config = dict(
    d_mlp=2560,
    attn_scale=0.125,
    init_std_down=0.0,
    weight_decay=0.017,
    decay_fraction=0.839,
    final_lr_fraction=0.0,
    steps=8362,
    dataset='wikipedia_en',
)
MLP neurons of a small language model. Each row is named by its layer, matrix (up: input weights; down: output weights) and neuron, and shows model dimensions 128-319. Each number is 500 + 50 x the weight over its row's rms, rounded and kept within 0 to 999. Numbers have three digits each.
After each neuron's rows, "fires on" lists the tokens most often at its 100 highest values on Wikipedia text that the model never trained on.

L4.up594:491506513496487540554526479553398552455502586400391461534386533486495358517562518590508429437581565506506457488575399496560539562482427458554500522516555568521539492477514456586503543493358439528459481536541527415555437468598545529536416571557490496412446473504510451448489524506437521472567533456521448495435579472498578529482595449520472429452487531507518473530556423479510485559483472466470616477518419523531498556492583491434412451557443489552454544591513445495512493462600530504433556545511542486506413535453418547547476514557559477397547432426519538464483456532502485484
L4.down594:461492494562499477556489524481436520476552449472485472571455438493441459444591538587475423467537408381519477475528578525494487522536595583498497530501479435420532561566473525505560492543503478477602487388638546488402478511503406508514523533418505602467479484483440508595494486543554476527545595491408506528479494401635533576443436430576485613552464416450502514598532600450444455427516405526459478422523522504528503499439441548499592528578471355519551517447531495499454419516520530461516508512575507512495477426552496486430578470426449542445480504541513497533501554513500509534
fires on: ".", "A", "1", "0", "3", "4"

L4.up2311:495447445461491526536467509477545405548399427570457560453533450540586494524446517441517476523437542507493470489461546489517441457527503547539485576569511534488524412517544494606478478537537429409585464400460626491442446458477604452452418485429400454506434324452498442485594506535522367517468568478543508544498586404482564440550450561513575508544428454491537482543511437486546510500555499504464522480466532470620538456565441554504534522551446469559460515559487623498583522474402450471518505519574468559418514468598479499542495540588488499509476457488572425501360537494579500551
L4.down2311:539435537521524562445466479568482404530450545531560530482543528433529499558518534400484562506465529475423514566591566497497506580525481548526450565507479454466475508537566468478476562516471473581512521514338509455523505496545599460417532449457490585575434567528454515452568497490510519516473566560406547434469485543443604576501418612429480482532602508541405635515512513541440472476519558420519507448492491495456498519543507542509380544384597459431489503455443525500478580543489597514410540452563493508620447509572553441424476503573431547493455541432425480544490529486508402513
fires on: " |\n", " /", "-R", " x"

L4.up1242:491508551453410538497515527539553527564491454476457493577470453485524607506654551483524471518472512506560442508458555575460512492540518516431464457511454503466502472407466515530536553549538503544500620406479342409460481534477565513448513584536526417480565399509631457547484478492514603434457523424569489534448467451463462478467474503565545455441511466580495536453459588462487431433536491543544540522376454451492471547524433635520452471524428558544503472566423435444506478552451446461475535412530568518465548459499487480459537523518470446429484515531514575518424467461525503605
L4.down1242:524443446416520448545479492521580483426507496463454514479567484521495435508479446480472479481493419523483387506579560542505490412441580436565602460359556487584499463452487488595507535493449397480458564506484480595465503603483477482456504578508445494474526503442508461441605506434454532500562514554508488498439497547615561515522488443530451510479543520510519512456476498545599481587451521535460522559418521475462407515475485465460459519483581480575431600544426547464386504423473527511503467478515582428519536515476543471527534471516493499479419523465553523486530439500463542519
fires on: " T", "T", "t"

L4.up1035:518512566462534447540616541548540457447507452440537539501515514428444482458459454461504535527482490399428521517483442542472440434496408571502399544535441553461566489582516517462480524466475460530498492371530397446402543501477581522502499469462419580487447493499427481573636511507531605490531411484470545521531553489546473500475471556482591534513570577513488489470452486531489553425493562505388526560387565586511520553495527529457467596472502595505512432575428509466571527578500532532539484508491517474477464557497480458477501537429518433545512503570524491565495423437529419450
L4.down1035:574541515568410476498582508505499427505512453490508615490486477476399594506406450499456463465465541512385447497536431577502541574432472562450405528451514488527500494566521545520459485467495519520520486447548464539504560439487479450513475507561476559594561452545434476503579466513550504428495465514555542486443473515551452581449550539447502435405467550472465474503455513506506578468504446506463521491492568524462493539470522446501473536539516608447426522465546553429493562538491526572515507538461402503596520481553472568517460475407561498543567527565478566526449486496519423554
fires on: " well", " high", " good", " much", " little", " bad"

L4.up1196:420476402551562541446456470515499429413406512533609505446496440565537494427391478484494435427530499564496496595518523453464415543545534507431530461557562496548479481476532614517547430477490522552551454593449376489434530539502575542563516525496488479509492460510457476465518512387451470556446514399547630610539571559490529514490507479539540514513455462572505492482571453536541538517428465585508477547475472441555557474485505452481482550507441471443459530605539489534483532486502519531592513431475509556495551567399526576466491532533524468611485504459477544499574540422503547552
L4.down1196:514523456522464574571507524472478431508500588485468438487531493464492479460519525614527508486491386599541513519518487532509539524495545612440482485412520467509485499506538535563442480539533497484473527465478477526558430428500468427504497433474454446508500591562537451471565507429499452514520464431451513584499417455558636530570525392521508558545416447521489515525566450501558499549506496497464550533465571546499475516467471399529487477505593536435444417528465563387451551537435546419508442568500513562527491463398373496529495572489503578616482569512505574528578515471423495569
fires on: " an", "\n", "|---|---|---|---|---|---|\n", "-", " |\n", "_\\"

L4.up1240:449681535476549543531496429558545549526468464563490582546498599390481460583619526557470494584571517556455505475400498444471502525442422513511487493521531490511574408548564543492391491578493471449536438500520533502494487620505477612429451427480613552500432486472536419394548477435517525440438527481443448524416510585533515512557460512549471484522474515463386587484468553574495500536465559422412541548438521489498560465535490593463506438460494548518501460476518425536495471485481503499546478523473417540524615414465380485514552549421498544547406418553540425498514596534588452502
L4.down1240:469465529487548481568503436525503490519513517447514565481434456410511481433457489531542588476503449428518480548556554511616458447562562504418526536466512541531396512517524523544523402447396508531542436531442520469564515414455501553510508496522496474631531458478483551570597491541498567502563466514458484499506522515434481534478463507483483499519614488442428491477515591552521413453488520503458504529454495489486507464545476512588505483481505585497560476411561426455514566513548523484489431523509438477517429552482504455523386506521473546403499516549540545481503498449540521456
fires on: " United", " all", " Hol", " out", " (", "ne"

L4.up1187:481531452470455551502419576528469567527506491406392511493474476492510414448433510488563482349505494554492593591420477518552607426541568451572615631504501532475502471514531477615465567536470457516528492545554520507493533424384489445556437506445467471423530439525551513519493556464534534546445508478484574520518510528477548504540541559452504492534380534516540552607536503458556433486536450515521464520531499558499538435539493528455420501564503595581410567523496481421550493462559528509456486453499510561505449501584509415499477516465507399510519416495501522501531461531537489470
L4.down1187:459461440451443570471523510494530551513529530546508482498488558473589491496452534502474480510562528646558587532546615519590540502487612475496496494509441513536500525462594520479465507529506495569500475425534504496499547510456484530520486511517412623381537503500524657463461578515517479481456450523565531491479443509408482400475529543460474515456431550553500500478505585544494474607448534489490432457618432565449568579488495430473419576473472546463466483443524508546535532504541552510503550506478493502533526501423417559506494500567427538481434525498522500527569504452545445460
fires on: " In", " of", "In", "in", " in"

L4.up1978:454406552500575473495553549529587350491481506437552528456526523375470496448605527531512518478560405425517542536551382523465498500529493603479427504517468414529463508506545443470433560341472492423475569447586484548446475557499484491435434539464571545465472377509504479528492499556549430522500535468576519549411469445539431510530529485504491444597539408606620368490520548504541483531438509515448492510514473469529473501408504582552565611495470472543479473455508472470494417389501622440632457458503456492556509437498516502502471566532490568490468525538534539520496533514477524545
L4.down1978:574413553534556604506543457558447532486556467474556521579456600410534588468481499512477450498404534467515533460568430499484515462532487500483411566518490469495534489518520485572477498595525478531496513516463538590460549526411545439511457516479495555559490423491546501449543530577539506472472480531575506465517461543583549549511463556486568415407523440525517529458524431429372490556547494408444568505494485527531519396576436478436489442503478543489426468531611445573508479428554534554526473484490485546528538459559457554591506536468574443531432434574468571531440593512494574574
fires on: " |\n", " East", " Am", " Ab", " first", "Ac"

L4.up138:500531490472429511613617405477544502430551579489511420457486472523504438502435467604377593524457451539598441483526527486592493554519623508520477480451494577607447503444561398546517476538508491468425409543479568481461494497475438451498436528528445450488489433545494549462523454570549531447449547641526551571511479546507402523513476514448504494492428511528517548591609530403587465460349526452502500503544584465583496531605513449472439483509378453455571484529478468449494464486516471540554522418555578397464410544474492512484534487539473598475527589522485508547455500497489498509
L4.down138:547416503463519481386517567544528526600528572458539508453554677467472501472465495483497489483486428528571502502438515526432404456470353473411515444640448497549455519442455539504514471598475456472534538532489436520473484505525537572586465521465522486631549525474524476530441513544540540490510510517528496412481526549488510566499449512459499471533552443390535443508521512506436521520472481491532539467465511463512464415519529538538524543468492468530504477535579465578545539405452558428426479615534484435493464604506495433501503578534544477540449516488461572469467443431475587468
fires on: " to", " and", " ", "–", " as"

L4.up1016:489477494521519531415559469539520452416476547482496605489405516499480527452478508521600541511405499474447527523446576443493481518521481519444509381555415384469506474499486556552540460555554479491524494500488475495545551532454487552562431509451505529579502492447493481615479477532520458534600513405562486515445568457422492574478516494563538533509580506545472473607555456511532485518508505462523415527486555513467489562454595577630420521461562421481495559455607518453455513528456511529461561399554624435372492485574547446473578491501546607429446524511482548498460427489518462564
L4.down1016:561547461505626476572497465457534478462464502524552416486424476503523483527422390573453467422503559452479518468599438482421375523548599522509526513475479504468478545435547509509439524504443451556492533499420519529483455498587509515504595386479441486561486508499430488494484481555448500551516533473482441451495474487538581498495484498524478483489511482501538549543533569503533480522469543429494441517597460562550504510486496532579552493500416463443432561528461431538452546453573394491683489558531442490518477508531483587494505426530505493503606566448459516522529569559421466535
fires on: " =\n\n", " world", " day", "\n\n", " years", " year"